Weights of a small transformer language model: 9.54M parameters, a variant of Muon for these matrices.
MLP neurons of a small language model. Each row is named by its layer, matrix (gate and up: input weights) and neuron, and shows model dimensions 0-255. Each number is 128 + 32 x the weight over its row's rms, rounded and kept within 0 to 255. Numbers have three digits each. A neuron's up and down rows have the sign that makes its largest values positive.
After each neuron's rows, "fires after" lists the tokens most often just before its 100 highest values on Wikipedia text that the model never trained on; "fires on" lists the tokens most often at its 100 highest values on Wikipedia text that the model never trained on.

L4.gate65:140181189094134078110173187140153105108095147143119038102159087109154119187096134153091084168130186102148159206161113167125200156135141124116130075166160122089137121121145148150150104153150098074082144102132096098131114134118078098120098107148133083118108123143143124156217143120116155180153119167137080103179173127124102142152104141148134198173167163103130102063120100116101115152132109157123160172100137149099115159188176125151139097071054196161071155088154105183138121138109167145114068118098104091127127094080175091128133101178139153141149120167171114144118125088117109186138150115043141101088159124131130160115112131186127119110087110108120172091115109100065174070097099153092173166079089097122129103120178155106150126077091121146102146092128147144121101125106127
L4.up65:093113118155113088147130163167132087150027096165103092133134079128116109087119136155039099137183156099090128094134132070090139106120061151123144119129116090132111157144101109093177054155123173100176113139149080077139094152093182149074122105138139105133087131107146080138133137174108137150075186115128134079157161120144157167132096151127151142095168099075141100128120095126166099128122143138122096110145108167189127134077075102144123162099100141126119180113061092137162152130139078120142123097177140169058099106183161156167196115083068097144146117117164146141091108101125169111145155124149102139111110100122130165053088141114078172173090169135146092112095095112164105126129145142102130135145142138130104146050166141154076148150067144112130144160183176149187200103089069
fires after: " g", "os", "rew", "u", " me", "it"
fires on: "p", "et", " up", "rew", "row"

L4.gate793:104156099091194147145086072123158160148137179154150162082148098131128157117094136165171123083137109123138099200096158153143110102158122120136143152137092121182146148102170111115121132191106130101085101128102152103148112097128154096186115176133121143059097120129114100081075175085130175145160103121136174137150186143102140101171099119111109170107126063120115155151114131145100184150128138153074094111142137115124186096120157141080068192087102147087094118114092144125081128111098129095177120116201159083137132206111125191066151063115118122150155121103192113080088172195100099164115154182147107168101094144142122159170135152158094070094087078122197059102133080104132111151156138115095102193139129113168129159156115127140110128144126119141113127113178089145114042184126119
L4.up793:134107148134201197156138103095122199087082098143168138135148105120159172100096149153142138094083117073117123089132135149110063067202115148139108130146143149202159092170167195093159126183139088136138092119119123154129193175154120109146131161130106162089127158171120112178088094108128110108105149122160153112148105130122184133056099166110138135124165085067098182176066164143170115134082125136134122170124131151108160176097121107096172091144144152146139134082120152160144128152118064122154107170090154123101073120147100114187097132084142183117181167044146133076125156148146118122140081174163111097082117135152140159153142124109139094161154039152076097176104125103080140127140145166124102130149095073132102089150097093121181168146102084105122144116072127120087089091169112
fires after: " Rober", " Wal", " P", "u", "ru", " Phil"
fires on: "t", "ter", "eter", "to", "ce", "is"

L4.gate232:107126080171200136175117143117142142128126148136154103156121146150158103103179128190140130106136087137118216139161129132141081130117117161095041082100106100149172106095121089122120102072077154106103176161113128097099141123095164099189123090090164130106120134159069140179126118139107081105171150100153176129147155118137136168096132065111161181115097182166181151148099119110131138163124102179139144128154039131126148102113138130098175083106082076112089150158104121129131171146119158116067130146130116104083102129195138087069164047171174140097103174130193045123165139068108114119170151121110092162181137178131141116075090106105088107091103178130121157108088162129099147196145123106121128128093127125164127114117164137124106148105122123121199145152129114097061115136131199
L4.up232:124128077141063175105110090120153173105192115104070138072114095101149120067162116149137146129113153085167109117199093138157109136132121175129094146135126168122101082131105182155148140140104108192148105121138148115153129123086118121146115147122167137181092131140113060139129114156139153150139159078087163156084147150049132155089123123176080151143107128108175069151212125133157058127139115160113122147102062157110138170115038078101102185121117097149121185187099153147114144122160119150115120122147123146166092100083097141086136159139182108108132110160126142182099132202152104140149126150068087148118159133115169182101111149102109147138135127120128186119147096164165099156105119160139154085155000123147104084176123086127148173102147123163121118115134075136108105156084121
fires after: "  ", ":", "\n ", " |", "'", "|"
fires on: "  ", " 3", "\n ", "t", "\n"

L6.gate160:111108077134149110120125134153103125078121125117135073140121167148135089167138073078144172080135102099171127124129152202111140107120077128104133119174087131127121115139153172098092174103078114168139140095146130158152142115089131099070075102106141075141172135194189174158109146096171182129161111136134143074182142142108114102053120137129119183159101085117124159142134174111111093134163146110139053176102146092163158138076124120133105088180114146112105119093117047103114104111126062103127180176145191146155134089128157128142119129103173146136152112080118107124095129129126111110147138189138138106131107201109135166125124112129187133127140068129108131046113158109168074165162151181144140131118064102173078120083211106148077089101098163140096058188080129134137185123106088
L6.up160:104140159120132114119113190163111079108094120118117047184176158099087108153138149043149075145152136089128115185173163098106107106120165052148118090157095112101135088125138217098090122145104138153108168115189138132157135145063105059131140102141162091144129114133118111112161141120139117151116138121135112149159155191172101128103158129139099139100090117171100136201176122163111126158132091118140127119121145161125083105108140106144142118169162083132097200137136120165205099093170149153113149127120132201154110094152163127192047113108114146105162112158173087164121087124102133109166079128050161147125125166061115132123142094059078131123157135191203102136139067119109120096132097097195074130156141118137119118134057093105096156158144094181105142116098164126138108101101131
fires after: " the", " a", "-", " his", " ("
fires on: " w", "w"

L4.gate964:105185111178056092133099137211119197148110102159091155111124143154115165147171127181131140129073137092124079148193127149144128152146129118137159098140149100171121103136130174166114175143202094126170164192158160132108133146101113107135120131145146106134135103196072084145172128133166156111173118090175096117101113118117117059100153093157126123195155174191152154169148120178144165065127150094133129121080130154120160095148189154111116116136144125101052134062175165131161108124116110136063122117097070159101086122112084118135136087124120114163127108149080134127106145101139106112170082142133221121089127096128070142120110136119108125059095138118128121111183152097142121180158141133147085120129218101110113171134105194169108125077093186165129063121157150127122151169097129
L4.up964:145084187083080127105148175135097068145089119082016140075123069170152109138131118145102123153155141059135113123149065123137144139119193129130116128082119099139098138081153076129124111094123099161145184121136170050091157112132085132135105208101174102143124117104124113125100194168127176128161139136141114124093145121117132139131058162100125110148187120128127116146138152084169123148136106124149138177096126125167171162191131106070139090144108107095080078137113164135098145115130093136099119123107115102087103156148078113105167189118162134151080128170161191129167157103099117129113130144102160125138123161129135107150124101105114234078036107118122147128122173154123168213171153097097079099158171146131149123138113189155129100142176127126136160137099063191098096152101125
fires after: "u", "ra", " San", "and", "ri", "ö"
fires on: " L", "z", "g", "er", "tal", " D"

L4.gate842:179139119158169104204116229115079154137118084121115090152132111173122153192129090145170193140117077110140110156122159137146136127159141172096131149110105168155133140160107152149119145128112194135106113186171149120166124125147123153125126117099116127159154115154144171168125152099089123157131127137113138140057143177137140067121149159166108103212085125130113191115111117169167118200128155097086156106134113136096123156157153145157091132122114164086109126156109129155137071140100139104179137157199152137115190171124103179125083089121157157126145076200124109218177062080083139158099117150129186139186145127132100120116147149173090118165165162067173143139126159070157114144148098096062066155108091125140113092127101125181106150154116161147093080102085123093155115062124125
L4.up842:212102129108091208150116111160078133132090092136108056140129073087092115106149123079133153072112168104109179136109125146163118109126141158170133102135143108107093142118126144174196101138167094132153100165133071110168108151176203208134120133108144202175206157165163155126124141136167134166128156130145114132161078048159143115085120127133162101007132115130149083110159099128135090191123132149125110101129143099091121127195098143094101123149115155164133181153110105117135038107107128160152105134131105131143126124128095146130138081179083106170094147159138165112197120105127174165123170152080099127096126128111144110148107138106160115110122045123107141117095091186100115120154156126134132134177074113106145105163094097191163086164114133063096128137132167127107113119091152
fires after: " \"", ".", "-", "'", "/"
fires on: "p", "B", "g", "w", "s", "l"

L4.gate275:152094107093099122123126111138081080152087135150099162131060166083139159145093096079139166166146119166103140137126116147157163121148161132118162130126180116109097170144096054107163109109185105109080134012152143122091119121158080097104131140167146123184090136166110145170171132157120070096150118110140185153109096185153099126128139100101115119168114102081164105120116145140118116156168176121100133145198080141187126187175162111153139097111106067168070169162110133131100157138125152138200153147100123103106070081149140087102103140139147088104113081197089100141122142165136134146182132175116137082181178098172184128126061167065139116139026136159138085180114132131079129133109173109098124126106091153150122112119102142086133115114078148179098169136096148154128151166110118
L4.up275:172140129183158174111188128151173100140121107128108137103079104082174147113159123108144131048084158123153195118177140121103197174101130126114135131143114109116154155168157147135184146135097166086183125168115171100121170112210121075170073097136130189099163155079119138129130144183163125193198145124083179130140183124096129118133101109096152165164131109056123122118128136131142185106085161147137136080112144134068142067177133142111158141146192089155141132115168069078096148089094113116120141124090102117202145151095145139094087213126091129072178087152130104135100125130158092093090171140146090147075114114115095139138079097175136116115127163136104172170158178112111131145164150079105133148177122119110150095123152090151190152127150159138163093118137099141157104096136191
fires after: " p", " R", " Med", " T", " a"
fires on: "al", "im", "oss", " sim", "red"

L4.gate1011:102170144137192093164171158129171181170122142120158126101113096161054132152152169100172074128149144031196172094185147157163149144150175089072151089131143164043104153152101133122110138138096141104170144080149103129138115083128172140132135133088098126153108074087095084131119093125122127146156158115121123087127179166139191129157163181114128166130171089156082107129169143109185109111097127102102150135132090134112123085157089134081082082113118063131153135147152077182065171126130139156161161166173130125126141109133140085146128120115172167089138179119117139108086116101134158116142180121153174101111044101112135132077167119156084117119162171158144107158111118110072108149140154091109086099080165107113111130152041153158161122079096176165124135100162169176101095109155095
L4.up1011:173144104148156132187133129125104132104101124135132106179120138157104127102111089044145056114112151116112105150072108116107121147139121122121072140188125129163088105148071117134079137071142159106136155145090134100058160119160161140112118112101098139098133114131167202054097117056117065126116100163207082114165194068172102166152144145141066100129120173102098149115144160193125158106056176124165112150134168123119147131154130114130103117141104142114110119147081178105116148152116162134143104148135124138093083125193184142061193116168143114122114118095138107181203095141144111131133083124090048194143105166097135131130133125172139122125147152121131111152147138124052161160199177079104113138149129085149140096139123164057210171157139094142110145134100134106140131179125153
fires after: " S", "-", " re", " e", " Re"
fires on: "qu", " des", " det", "y", "le"

L4.gate100:111135153115096103157167162130100124068099178106096169130124126104200131119118063120092130076137088119103110158126168143125102184182168162094127119110131168126136124123125061108111111096097132158093111138102120134205086093112108182121108144130136157111150125102138111150139103109138086146159126127150176073117146084162120061100123092166111131116075098161189115158126140096073104111157161159126150122166142154154067130145163131077086175125118136098149086038114172105157111111152157155137149089085148063137176095128059115122183160123108095131149121166039098209121154139088115069138102113149181175082037140137118114111129081128082089105119063109146155155112092054117148140150128131097109104179130147143172133141128139125159083087119100140141106150197186121084125119079159
L4.up100:209137138145131108120118173068110128130107112133109135163077081110126159098101138186135148168079066129085202112135111078132106093126108064092124149136162113133150165069161140154129149186147083196173098108100156149181140201144156111080140080117127124087152131087159120172157095181113133138107116121065132127171090135095165158128126095131140101144072157132045188129125110121079126142141116179122117152150117126112081189090110133141108146069165097057138171091118130140087117112139183072139146113204118120177139108195117133187117149145172196121147113061117124145136108080078102120122123119122142122160144126117089146084142129140075108130128176168174173082085078112107185108162141116092136113119104104137160168167119139172153123158140093088114130157164175173178127109144154
fires after: " A", "T", "m", " Mar", "N"
fires on: "U", "A", "el", "ad", "c"

L4.gate990:138122129115130110067183180138150164170098119043116112120190159188100120106128121176133102146141113132078130102156100085117125165191109125134144151143061080142067089110125157111177119154183135163103095162155138095101108121058133106165149126185125154123163093135076162121131122128160136168128129094149082039155134136128141099161181134116047130166123145116097155159084076091118108148143144173104169103143063167077132131159130164050119090125102146146088167122118142161143085153171150152136105054060137158106157124122107124166146119081103172182115114131065144095138134125174152166088138104132120141138137112165172151136145150091125110139164119201157092169161121097124179116134085119150076095123221132128098111129145071125134119216132119147112084127145128064100108102132141
L4.up990:202096117134098110125113110106122085148110122125100131163086096123126175147148128143148069162111179154100113095109097184049190101129131147142094085151149134160103064125091078140099129073126138083122133118185095148147124117100181069132136109106137151110145123103121147178111053159112093137131126155158119120136173197142108110145166118170103058104099202164136112152112180105157139103135139139218088102103108172144084137200151155178092134151160195075159077130098127188118150116148109162135146092117159098145164136122081143132142180154119133091149203126145086103120052128106122100136124118133114137104146102128150134093103152127074123099047165083158116127137124122191102095092130136172161119135154127140048099087119168144107135158136136160110176105073047092125148119082160
fires after: "ch", " c", " St", "ad", "i", "==S"
fires on: "ad", "urr", "u", "it", "j"

L4.gate254:121103119183132113171160162092094142108100135140117188111126155099143130109174085172104114144162138143119118114125171117151081145153086199130106093142171141108125097068077143109120152208076157139103127139126087091124175141177108100100140084144141145156163099112105170085120132178151162137086094124158120102092120124133085162142132182159149158153115127098131138124093172125180094204098133089115127114138157136098163155097086133143166135135101159183106165168089128079112086208106147159154163162153102104101098122056117115063181127156144147138096118166097126138117141104038150142175175144129164189151207131162114108082141100114079142173123113154085139163119101199121073143145081082099141140123159135032164161167111084139093149114100132090078149191151128137157097096088101
L4.up254:180166114139131107164137194074122093149135131099116114160091115111136164111099069186129145174097164158110122119161185109165113145111151111095145163111071161117141096115122161121134176174122132130151062157137129064068131189211154126117162138127111148117140144142117136087129151179151115162135203101149088114100155111113059109108167178115118165132097135121102141165162139069158182146147131152145190098095107136061110119059185105119087128107167181154103146113131077136178145159163085153129153146141134078085115164075149087136195094150106090123155131125166102149090166146120097127183081136131184108130100133084096115150110149100113149094159148113118139075108140178160171140157104110042128108078128095146190092153145169108122174118147181165159110205061113156129115097117108
fires after: " as", " As", " became"
fires on: " a", " not"